Weights of a small GPT-style language model, trained from scratch on English Wikipedia: 2 heads of 64 (1 for keys and values).
MLP neurons of a small language model. Each row is named by its layer, matrix (down: output weights) and neuron, and shows model dimensions 16-143. Each number is 500 + 40 x the weight over its row's rms, rounded and kept within 0 to 999. Numbers have three digits each. A neuron's up and down rows have the sign that makes its largest values positive.
After each neuron's rows, "fires before" lists the tokens most often just after its 100 highest values on Wikipedia text that the model never trained on.

L3.down5:535502520553507524477490483426537515490567616458496456514531546522506491522522476459464475557599470502467493503466511527422447530550536548504485492393500524552483460504558520492440509452561480510518445508513498450537460500434422550488502553552474484497395511497519583503522455404494523456466475469472442520433538523433548529454499505477516516454495457456472471514590500487535505523543
fires before: ".", ",", " and", " he", " with"

L3.down211:463470608523553539493494472514432601459571414450522601522449494508473500477468407438516516479421471531586462471586464562492510512488472528472465482493502553518601505527512572446512534539435525580551457468503478447522519485505505477490489511429510470496509479436541472529493446509529464508529537474465519467535498592468494517562499526469452468470487518513414486499503468537520539479462
fires before: "=", "\n\n"

L7.down274:555467435473478511434479555458547470524563507510482503434547501486497518557493548437527508491463526445413559473504501509483524561518554504506451486444530558521529502408532555505436549454469503457494448423492428448465471518491473516531510492411511477500545443479522472453464520505516521441535471528501549415492474463606550465538481520447503569492500501456524529459501497530520496588559
fires before: ")", " (", "{", "us"

L9.down348:432501522500507500499493541502487511532449412528467532475542472444497475518496471588520489476430469500465461495470421516566496530480570585512494534464534444499506535529479477539513470523540507514545524442476549456431451450499489541525413523435493454502526540529458559448560570565506602509482612508487528545440472519401528497535482461505577503488508442493476551482486471440520479515478
fires before: " a", " an", "born", " is", " the", "19"

L7.down270:493503549516470505561515480476544519534534499463528472570506444515537492441514517427437448440498594491473531476518514496464547549484465472570542530551471462491507500449515433534487558524557461514463513465498498504497472441511500516533548498483472499520467519406532563481580451508443561441529398504481481533519570561557516485483536575466519380497463450489510538509522549432497527528480
fires before: "\n", "\n\n", "="

L3.down254:503537435506461565481448455518493510456498435497486473499480502520406518500517488476473521483484468478516491536508364503547492517588533581534504545535517482514438470548456535502508547477506542490586539457487505529423467479481519459571517543458511529531497513601503566466491516577514560506455504482425459527487390539498471458555465447503514471503533526498515569519504454494489558435563
fires before: " the", " his", " its"

L5.down318:479499549535532481503491545473485538498505547499572524569450532524501472451431504434539515472554519499486489565483512561537474548473458364506514498490473456436448573516476571465504524473508464519544527504518462558502498490469475506535508519466415560450510392566556458499535501497511514461554583460508498508489519493558511468536577529543485465535560492445589523456545456496482500516575
fires before: "\n", "=", "\n\n"

L9.down304:491464487509535567422424447585510448497541464536535528547517522487503461537553457496497495508530501517375559525487552476542565410481527374482518488486498479489494473564566447541516499450486495522534479539501489471517485555509440493517448565480508596515510544491418466509518427452482478502464555535526502526429516478577420479573506507506536471534529521500533440459536489571492513483501
fires before: "-"

L7.down209:550548542445448514484514526552506560530523526499458473540525545474520511537441486567473511488512481454452491509517496514460554526423493400529519505526474453442497498461561540494529486554457543443512439480562499537472527539525494442466504483518609430474428499522427469562534406445496491494456420501560496539533527509586515574489494535532497538487410535498498528482516495425527508526503
fires before: "-"

L7.down221:573428551550459462497483455441534470512473528470506498544509470519467521467563477487531522540458439509502459395392540531528411502477519497519544470569506513485437475479504534576459516488433545461477568534508509586541556471471527433506546497443463498417546518502480530521486529492470496558503464467509480522511496518482533500449455537510550551495439503476526531481497461572485516495475
fires before: "s", "t", "ve"

L2.down33:447472524463597538470539465576465454488518560465472561513525556498531492442586502516527509444473523484554494495455536571467478512524497537521498491414440493550404543524481515486475544547553489429446467492461505469484504506475479507532486482519486426428493436528506541423480492548507526522557533499454478556526537502422464514506472488497557489464566544491534493547505527423492502450503
fires before: " to", "s", "ed", ",", "omp", " in"

L9.down408:535487523466427539436550476547546456459500540502497559522512470492522585472443539445527494512510476467499453532470438460417598472473607450473495506589549505432533436571478469520513497450485489488564519445505485517454451476517554537522502423527453504482508557483458540473457535501448442491518424495528507464500505472562477525490505478476600532490465567483543565520460537437530501480474
fires before: " (", "-", "{", ")", " |", "\n"

L9.down318:498552549484493469478467498550433527492604504558445508512555528473522511492569521490486492551426512503588519506542473517468412471514509489465570490524458468484551546588460544501514496445465494521596525547472455530512510535556490487565523532515408502475410505519480490471494489404503423533507440485524553499546499477509432538497494488441497514553488513498463414523500482428531497525544
fires before: "ment", "ed", "d", "ing", "s", " the"

L3.down92:446495433534512485554493458495502536535484489503512491538484523531503476504474494445520539518487553459505468568463566532470490500414424364488513517586468525517501466579488550552473571495528527410514487491491488479507560482435485512492534522513536516521466515501562529558554434522479491527512652504522503452516559485469441546501517457463561488488428534526513497505532500595545561569549
fires before: "\n", "=", "\n\n"

L3.down262:536512488487492428504480515512501486535536481446530419512427573560521542461469399457504525537537551501462580507517469525435518529466516473400520482495527504525426539486523476520465486540559452493487532524518496504521474511481468456495537526536459507503598541549535562514440555419471601505418493517545475545534501472495476508473536553578470520452511451446533496579516491535423498542496
fires before: ".", ",", " he", " and", " |", ")"

L5.down330:501498486461482533545516534509426487519569468459522490484450496503479426597518538442436503503482516482492504559520492430515520481529495657576502467502505489519576506499483559503530434420501511487486533457525513435464450527513564492513581508546521497500565489464404597433466446484485503493499457502512521557512458583533415502513485480450501468495480546498537528484545504462533409505500
fires before: "=", "The", "In", "|"

L3.down43:486462465449509497503499523465511517434486474502560447562478515521526541573498516442481509463457496505505472494559534481463528481492568566494470437503542515499538451523495538503530456513560471487501489481511554466457467593559488472517497468439519519549560571463460553467563498477485527502543501547562469559439458496441502565503541502429445570520487517577491505442510490570479482548463
fires before: "=", "-", "|", " |"

L3.down26:474489567526514537535437461496546451491482511457470499578552472472488579491551477452556452467558475490527447542460479495457472471430545615560478476505512541493439453501424493542513543471560445503458581459469513456516582508491492483519471534503515501495483432561517471556508479472489541517549511472542513494501501549514489438489519541549480403513458473512496496600480471450527509486533
fires before: "-", "\n", "|", "="

L3.down203:466519535403453501492485469495478492535439519525464474472549535515475515526537440452494558498510509491564413486511516552488474489504446511511479520490434475518486572499544534435489543476556470517547472518475462518483444372428542382479500455506533547498504443470485518459526482495460527498546475576480486519514517457422436478457519466539527493568494542431521481535505434480559455454528
fires before: " he", " the", " of", " she", " a"

L3.down207:460490580518508547487517548458452463468560492501549523443474492547523484495453505517472515500587511553393517528521472517465436485407510534514401509496458485500481485468484469463516490441532486493593476455527521483506452488468469511490507443479481490449461484476450493416428432448516510486492404419446507453502563445506512483473486542458538514508507489488560516511515528475544505459485
fires before: "="

L7.down49:552510530459498485434518549515437506548402489456484468536532496423507449491523530590431502463488519496485560414535535458484514483448572510463412528517490534465500507433443485517547532584533491511539465471463496500434531533431520512505465519502514465514420520564480551524527454503520502523546382399442484512484452458514504512521484486483544545493477493434481550498517490489464492481511
fires before: "-"

L2.down216:519506523524459513529406558488494483515497477614580532505522570462495513495454507549510514512484459488406506523440534443478503514505472537511533514581553518565515494510506465550453499540515441535514428458507475534500502502501547530476560448521445520479503527516449452430482484439463456572528487489423501524490506504509497490431481506485508448572524448557530498521437393459555481433574
fires before: "–", " |", ")", " (", ":"

L5.down208:426507494476490540523500492513494429417501517445518492486604445524478477561522481478529473407478466576484514521556499470465447529552525587480491472500493488530538530479525514469491501529489444442510483502558599508573475549510521418456532515458568535494520447497471462473555534572494448521491549509508506496503421460533548513516577469442491496553459530495505536525507555501423507492469
fires before: "=", "on"

L5.down85:510513464496522554498442593454530492573529452570537485497535474534539482557502495503516547449517503519449511483512574487519540486487507600525479510530481545543510477515537487470488455564511524479433543489529530467541463542531498503436521573505483508497515524539432542425491449513543541524531271526501514460453489445548419473547497479479493522486501529531515452554553487495466511506510
fires before: "=", "The", "|", "In"

L3.down235:457587502464527451484527487504551454526440486472549493560448481532445446509512454424467582555547482464494489545426479444486505490500454456517494524509497545514430503472502486514541517439500528518504426556465416491554524551449512534553547494581482561483476576536465439520470428457516481502507499498554490469444456468517405481489462563496481440476494550478506508466569490466483551551526
fires before: "=", "\n", "\n\n", ",", " and"

L5.down311:524460554499471523508508569524524489517500458524545493524499498528465492485504511454549489451486484519471517525478517521468504481517534648546464481447516487517447473492489469503493514480487516529523537498482522498488456524516497488489522464505540534527502524527436528491502490482452486525497183472475493515492494524482469486498530499479524505498518500560554440552526549506408514504532
fires before: "=", "\n\n", " The", "|", " He"

L7.down127:538492554537555496521524534498412534441477469503445512470510531558503562489500533521547563495459498580538503578461508520511495497522446417497434537630504492472501592478464505526450585521456467493500489534507505534537494471478490446514536556515501492515467445543459566459539513537487406489423463517451540500529478503512487508515534522535453541511481503521565486552596449471442488540496
fires before: "s"

L5.down292:540494491520530468490510547410480554493533588538520428529467505476502481526596443569466485505506509465431496500510471482528452535514483517457538462525462574555549572505453480499426547436511511491425481530541461516476404525540526571525487491517481515539548556521480545568465483508463495503530479486542561458512530571566487550523454502525479573517547490503447536511506484428542516488446
fires before: " |", "\n\n", ".", ",", ":"

L7.down125:470580478497524471491425520558475421469460502476541493484473494508415498536574499420539474549487505536526506513482451568554509445470553403520496488511492457510429481470487462527503499464491511467536492482438518500519532424419476473523516501535460486491440486466555495489519543517498535495439436486425502476435508455464460531420431552478522451520491448492506546483503492460490526444492
fires before: ","

L2.down286:471466536549475521445510471478526459495555454507498508541526525514492438491622514533478386595518535459562478436443540497436366454511499467530492503511516552491534510473542542501497443499488439456500526464509487469468413480565488517499552557595502513509490575501494453518498467437505538489485589489497462462438503492543506444544496515504543547462435458481446472565574486515493485505490
fires before: ",", ".", " of", " in", " are"

L5.down376:490504526497529502559506484498516524515550537463517535488523481491494491510510445489532492430568518533477497564591550525510519510510574691489499485540541524484444512469536505480520530435482479489550558504529507493525496531463517448539457451509532494471497523410423534445480522499407520532478427483500430523448505529491452568481526509452510504496495435540533482470475439498500434468543
fires before: "=", "|", "In"

L5.down84:537530479417530553504493421477535495491470538545579513482553478486458483492522491545500423511602496495557534511570488519471516506481485505478514536500587437460587519532458543575548538523417487531538513512559511472551480487496474487488489497500516529487501522461540513439538465478575491458561486540504479518555528538473495470475491461518481525553472509523518500505461565469437645533511
fires before: "="

L3.down318:547479515482503551476508525497514506483507532557513427513500480505538575581496489442517478507528529579513499535439450488510433449501460533449468491548537547478375466465500504518528510532596445448522457507449505510535529522490551523494475510483478498522550522581457455504490475478494429487453479538512433544445486509526532457560449451618516505513535530513540565514514525549455528473534
fires before: "\n", "=", "\n\n"

L3.down422:463506487488490546558550491441456514513501384498435465432492448453530385503515436468544455505462561502454512575506488436545455460488489437478491529504471472458503481498542498471558536453463534450526525458481524535520549577474443436504530524479532511537482488489482408521497468487487575543518538465489477491562543465501487517526482502562473442440580511446471458490506486437463494528359
fires before: " |"

L9.down360:492497492525544543393512533529482474476474452525469472505442499480560497591510456408511525483531497511482460456517525493501550493501505327482484502482528492572542414499509507504483549505494507504459523502454448516513425512538473578427480520509499514520510481535480540532529520503449543551475499583518503518534530544428512498403448511503504546514425477572511511487438504490449552477518
fires before: ",", ".", "0", " million", "%", "000"

L7.down175:511526527529438473505477517509495573463482439475539538499462496547463526485572527573517490508491497590556540490485445506456573590440537407501508523561524492478548483455514419494476532514406489497485529545490475522482526502582486499489513472550461425510533469484548483485432586415558469455443532496478453458510467508593469533488448538540492437529447471534489476499499549494468465416529
fires before: "s"

L5.down436:468444507517521505511462627527492495500483516531497546556509553528554549517480468469474477466471513505500511541545528418448504542494598681508487451474452507508498514521526470558513473487524474432476509521549527543466467557580500487457432468552514502513532559486464490491525542473472527510506326507500424551442489534531505529484504486538520514483498493512465452467528468499508483513464
fires before: "\n\n", " The", "=", " He", "|"

L7.down99:451508458568486460514430551525521504487505539516537537520608510455495526468571496539515497540578489554430504504475485427509487515493564580533563417467498565521446528490536472432533470535524475474530500442542512534552502543499524464457490506456489495508525491439460489531473512440498437493471512471464517479442522455593522446523569480450520557484458451468489506521493541519505572476460
fires before: "=", "n"

L3.down231:504465535499493432529480468429573539522582542521488511534524525524525561530515429486483442517434520455478507446549512544504518538469451569597446580539603474498436547512526518509434453536469579467499514512593474510534503492526570545454518479449523450504546492518496536499426479451478565588524515481523509444512475507518418468544528486513504484531480514535521536549501516499429529406503
fires before: "="

L5.down31:527553496460574441468522535570485434491500533448509468498521527517552491558499525451452432496485460565484558535487461504515486515518462538496551466460480465499529468504503442494464509517462531410489562497486480531490522466492460424467520455483514492530508557489520469503513435519475538584479448503522421528481481445424445515487562458508535433530492527451478477603444546526509457459509
fires before: " the", " its", " his", " them"

L9.down357:516481524531465526495474501508531521507437482531581502503467502473520576409478507523518466520452507421457484455470499541427395503455504570497506535449426500527526529539489585501528539458546479491495438530494480500419493467500487469480544553492475432484484537455530547453521492458473478606539508534444531569429459472471587398519513531508520483515522473464564501456487497536441456491497
fires before: ".", " by", ",", "-", ":", " in"

L3.down412:443453411546517461532520570502443465512468597510470476468532563525500494596472436445445476535563479551466565508514489541480443483493480554467501411456513465476481505454469535535505502518498445508419520478494526494561528489550459489496468542507517514488464550476556571461522577482463487437496448474519442481490449485447471519448530476536494584548513507452499540517542524577527494479518
fires before: ",", ".", " he", "–"

L7.down258:508494504485498483545533510507519520426515512448450486454516488522530578473481442422507417439534484545488481474482471450514481553466476504466468549493533532446557516414537523529482476479560453552474556461468494466513545516462517458511400487456484540494474587490528499572534484464519559478516369504524495473500518533533504517489506488525556541525434535503493488516462505418506487557651
fires before: " |", " (", ")"

L9.down121:515509494528565500497448562464482456486462526530512532484531452498516486491582515590469513496526452513503491511505486443496555521454498520508437500461434477535534534525468483506487484564469563560527428502394436439557455476496507511519518504523520527515406473490472505424485416529555527499513449546545467545490516506532469513482532560525520515521451488543490506443475503483426496517444
fires before: "=", "e"

L2.down25:543496540452475547498470455512541556488537483486581417493505531508528511500521581544503495490582510508377438492501454540471534502464544425551449507437519582486490459462514445446502509521448535496476496580594494535511519503472481472524513501571495469499492539537445536506525445434471451495549491470503491491508446547495523517546503523418459517492487480487527534499499522542393562486514
fires before: "-"

L7.down264:570529474506522521433501544511470445559527469431524502574479503554502543529446572535504505547536433502506468516473572469472489495475481515525498552441466490490462466495583500516474528534521432435445500455560532492527513507592475472464448530480460503535481528486440411493507477484464437453551524540481459530465621500508486455442508504553515549513456451519508511468494523542456470539518
fires before: "-"

L5.down165:522483525452502468488501456427415486513520548431511544504513484529516480446525498449509504403469473414502469567556514472502446575498497537497424510557559576501478537467491475489494505529483506502464610487564464518491559505439507513535522508440492456561502456509519468449413497455432526553515606530507517475498455536435484514561481503455528520514497482566487523507505486537485570445518
fires before: "="

L5.down420:452473553447553524452410469542524565451504511527555536472480507459510446439481491476447478427564544470463540463455494520458480509474548438479571546475491487423497508428480503538491520500437475508522543423449510478534459556529443447574574428477457559557484519469418454531490467520478453547475550508539462551478498474508437513502494471559496468522446486505385513496489538465536513459489
fires before: "=", "-"

L9.down340:545511483505542470526486552454489456529496377499430454490502544500456510519556494532523494537503533552557556524479519561509398488443525496517516500516515548496477550555503547443412520613499492491485472475570502488520488447526484510464492536514582482520492381558399508489506457480470466529473443480456516490498464521527559506524517481508477553533541523519406501466491486489566436506471
fires before: "  ", "=", " 4"

L7.down188:487473477464446515516527554512571499446505496505537592508472433541489513518397474482506457482497527454596493489516373499508498525484437539491495494434550585427546506508496531424439565497479498548446446485507541537483483462494483511515493495427563517491527439520482485488549444508450443495535431531552473474528498486514588455567495556501467542468500435511503525520465511504516458457496
fires before: "="

L7.down131:420481491448460507543544470477540544503468518465449511549526532481411531479485506526506508486479505520617509517562521527496512378639447581441501497471515420537562461480463466544535462458477515464548571477512502465458444508468495544507523534469456486480511514458464548463457552514510535538498490493529548460456490505521487469536458575550493523474516466529501559458480539485581523440538
fires before: " as", " in", " on", " for", " at", " with"

L7.down428:455475527456553478550440479504534550517512481585546539482512479459473504465442478536473487484525509539418510462520463448564517425463492427479536535516493538531492462534509461514557612514482500531506476574528537461506459474611509451466467532482490506468514524469489520445527466467514493540536525479499457516491530505538483537510569455516572578526471511478545475398528500484417496477535
fires before: "-"

L3.down53:543532564520502487450464503455499458496558523502488513448481521549534456518493477484470468494552503474477500523522513495436469482515489429514498486522509571490461509504650538428509438490552493452554509447588460459535420447506489622565531560523488519520512562518504481545505477526492530496533459455484480531444476549534502483471475559546511467458511492433506417545574492497532511533509
fires before: ",", ".", " of", " and", " in"

L7.down18:570498515437475548490466509485481467431487512497543503549461446477529548523511476488487492531566394598462501507550583507508517453476564473486515419461484465480548477483467463560526487428477486518451465540510450565523537553520479432520504512512455552447477479470479480519513519453476473482494480530605539496582514523464510540515480559490508557513549469524486507461445469543516493483474
fires before: "-"

L5.down379:502518556451495506504502517577485519529476508517551473514514492497452486528520497456468499508442475507470465497538532483504567488543521651490514465517534425464527452498466508512484535452527490533524496480478495461495473599555484464440502507404472517477584542485483547426501487469519456490528349503500442531391473531463481479556529517420501532465564509509509488490470477564464491562470
fires before: "=", "The", "|", "\n\n", " He", " The"

L2.down401:476479456501449477465398593439531466457515483509553473510501514533424477527433475455537422514509453473396502531503537508443482413531475558545525517473509488509495515495479476461467552453468505471525524420548576521485544532477585577459462505532521546489547430467542531428481480448398493507467509475438455517486452459537496439431524465422497540542488522475527474544543464489530468468554
fires before: "–", " |", ":", ",", "\n"

L9.down246:455458564474511558465513469512456507486442499506508463432481494520514540496572497470544464487542496500551494463473528530512495510468487552473435494502580560486431486542534503570522507500477498426520507480497540506454531540557545525577495489451521524505438446490569425504569506513520530426561626478520503381552511531549614533482508476457469552500521505507471535451470514462476468504500
fires before: ",", " he", " she", " He", "ias"

L5.down9:420531485558477556544430518447486436542595430501494550524385552530493501511509509414422505513512573497477493527568501539456493512536486491493555490536499493553480424455556528527497476505559544538522480549530500486505469516489458477475521479357514463469550567503469500532535512527509456492456454451442497503515548530490525503531556558453518500495598517565539426480529502511519504515551
fires before: "=", "In", "He", "On"

L7.down174:500536420515516485541466555525496454488501398514486524540500514505520491544509458546477544461532477530461581439495507518507513538448421534475479527560486470511435480484536567556475565504558513422530490463531541517459500476544490404473455536510477475477466534500463516462527473372556474513495483457504449482429366473529530511555510468475544555535523435494546487435468499418535493432442
fires before: "=", "ion", "ti"

L7.down199:498492487533430452498420508491493586429510553485458496539540449499465470496449446479534511560455549514502478571481512493465476509417524439573430570467454552457494516500517503489478538436505521527475506462489596436532453506478428495491497433537486503520476493544425497492433539545503446520451386484474470448425540497551453523475492452466490528493468450488487524475544568497557459498518
fires before: "="

L3.down0:481494487498477488586506467453567545523523559473537427533540500563511486487489499503406544510484563501539538502513507586391495456572525483471539463436548523453539457505531486441532456483475507437546455500511494492543513486512488470508604521549481526490532587518527533502475566461530540506581499492550547531451548589497479597475543497498469510444392499513492536496491492484493448514449
fires before: " to", " on", " in", " for", " by", " as"

L5.down365:468474486558549501494465493514515452504510523533425527522475491514472474554493525496518523469503484483474438529506588516428551556409493514472435494543472490553561538518557463531508452507525448438509473464495576563524470548421463424564541485541516487505515555458493508456426536497446488561431546479543489528485492475473437503455450476546532509488558551500477454561550527479445433550460
fires before: " |", ".", "ript", "idi"

L5.down368:513483554519500490507447570457463473535515460499544480519509524495491498529515549455495488483543534444438480535522501528505437492517519580556546499517495542533589387524491549428571555556492515492499487554522434463425418555537498515502512458506479466492543550480470494571533549533425487488520505486477460552406468530468422529443502495461447526456542513462464468500540509545467479477451
fires before: "=", "The", "In", "|", "A"

L5.down53:480536513532590574562517513513449466437510529473432467542514569565515519548494536572497560562506453486516475392520475575515537595507467460531529474445537522516471499555474488517475529503503520483511551467542451515470483514450518579418553455489539535480452450512528443453521566457549475460522557531520538437438568505573460539498537475510485541443507463490491471505533466547488492474560
fires before: ",", ".", " in", "ai", " at", " she"

L3.down67:430505503491472504486555468440530532479509494456564584496444439484467532519537497537540498548479459517502450546485453524532527502537534531481575535527500470462439518514510485548477540484514500494484575528510437461438479447573501532501411514433526486457469480429488473536512461502530456408499513485536471457528548532428558536477410447580563514461467455428459555502536497477470546584447
fires before: "s"

L5.down332:509570498503548459509503464467452527518460539478518501527539477496522521459475473554471502493494469504549424508571483461491557529536561529456422474485567447645553474481512449521524455484483552396489517499542471495547462556456396532533481502437528575535499523509493547499509443518488440547548424512515530486485416456447515486495462455496516521489497522525539500487510472515487536437483
fires before: "="

L5.down11:554524396459472505503536529496516497547485542550540443539520529520569530509579464508424484503505549568490520469529484413497536531518488511560536399492488511538492550530530480514487493496559528488520508477526494443493482468464395560534480549508482493506484550546520576462477522445543471504520391489503493513424498590535484473521472468485510548488521485474542528526554558529525488500473
fires before: ",", "\n", " and", " of", ".", ")"

L3.down411:499432477577498466500479485490524495440476594501536514526522479505532541482514507502537556524475507455450547483479544529503494518497506544443508495454418510458520515501434552524466524478480451461528552480565521472571460502386552439504476473479448521472486442486508505489521469497459465421576409453511474533514468513512470500534527535450498563512516531516527596574515513512389502479556
fires before: "\n", "=", "\n\n", ",", " and", "."

L7.down60:549492476497464464463554439509496474522598518498533581474546556507494532533526426409393448453497481483572527544497561516452503542507561444494508464474474488521512511494512511485507514583496567441468419491525424499541452480525475490538472541389500538496455560520437438484519408409474456464497492487517487447471456553543486522543471488570532462478526469493539494444513492497454509463485
fires before: ":", " |", " ("

L3.down176:539441496482496494511477539495522533468484613455564520452531549517469513463518444432527518511424544442486524540467466496470462554441444465519488541515507505515451517476444506537452503491491480521503593480504530592524453493465503486444499528561532468466535512519442548479482470428442529519593491511498487479526521497464482478540472495537532516421414458479498529525487554479492523426509
fires before: "=", "\n", "\n\n"

L9.down151:493447504537467526465531528437511560516467543549472503443503540485490518495502471505417526475548455544495491480525501477543544487452522556472411592567494517481442419530468539492533486444552459503540517515493471458493525500511491558555484506485497606519508513560535550463527453551509482494522409451461433493473527457470421530583467492515540490528467553482438480525475461554443436431576
fires before: "-", "\n"

L9.down15:509522532488490550526467511418605511502481423521442399445525563510495498419479533569478500518590530525527487526466494521450471518487503437530486488439589459451533449499549507503490470507497539486551492511496482505444529495512466563520497525426524536537510462465535429412514454482530514490577530496552425514498525464427512520590539480528506506501498451497565487448503496503484490507418
fires before: " |", "|"

L3.down143:512494490517429480473461496500542495438529530446482430461517514515533546519502530480442466506555557430510556469447547503554512467534456566545530557551507444484513552512577610496477458405513488502555526520434488488511520537504473562495454473541552605425470481449507551508529548460469544429482430528410493484497520508507502538585553506490483492481452476531487473570534465470526509508508
fires before: " |", ",", " (", " as"

L3.down380:485523486517502480528455469491495529498501503482527500494440546467549437494504488515399575509466510555468593480537456498505517480539526530474529496506521466492513539451471451489468417533578517556480453471439495465450524480517461539459514559620455543464511515501537435570532575528449562516492452519601495540447538503504478538488491461476493532566518457449504489508512547535405506494512
fires before: "–", ")", ".", ",", " to"

L7.down226:492469528522436446506499486460564471529505515511462499494487504430481414507530531490559442497511642439538536490458442511407527473484501503535482495445533508480549533517598491524480483581525476444470541472506411414492472519478530491443547444570526473563477538497447416488482495484395535495456483470468456504494522520501440522507539477562517447461502527514523524543542534498556534552494
fires before: " as", "ly", " of", " to", " in"

L5.down95:505443529564514529519425531482497447464553403510511527504534435524507446499494498425525526475522517487422462541462504499454540510471581662496478480484514526528539454489527555528527507462548506461510480528502459459539477504516502510503552526454452564526452563539420506499504476451432449483485328515497550486475498500502480506533510470527507497557534475582488497476539550491475507549510
fires before: "=", "\n\n", " The", "|"

L3.down429:488515476521592527472433508534533490523546608481535528483502462432473508529530491478447477466487447498526511486540458425512532564502510547458472512576475482523476532393543511574509480545487486456458573445491492563541501513578431420496416479475555518491557561504473537483536529520487455489521428463494440453519435549518459452506493473424466461509443601513506575445506514540471493452451
fires before: "=", "ti"

L7.down105:500452496489514463524532472516427441593519513530493529461509467451500531489518524522488531498514509497472507549589496475416554531547516587466535546523499458470438485527529577509468564525603485550523556485534432542505487515505488449514492521517422487483454529527448489441490447462535412608528454495534443499491499453485476488515485503525562558450482547429486504425520481488588510469521
fires before: " of", "ing", " in"

L9.down247:534543501530489529519516494510548403530559534516515510529513526501436508502510525548510487493508472505518379533389506514602513450512445456449453455489501499488548507480506499478544539483508476471521463549502510523569520542533488498542557524492484505483495509548482570562555495514505557478470522509463431536501419497495467505572466475386539519499528529534474499475446556523537518447605
fires before: " the", " his", " its", " whom", " them"

L3.down432:527493532519513477518453535493447496451577574467460506495505512451550438553423464536520490499569557499532534581533494465469474410537481408435501491509515540529553476475556498484538467519475506539501486545473531532541536473502505436491530522556528469472513506536447602525441497482525489470457517519486504511454532510553524463503506544554505510500466508524554569473502505502518552506538
fires before: " to", " by", " in", " on", "."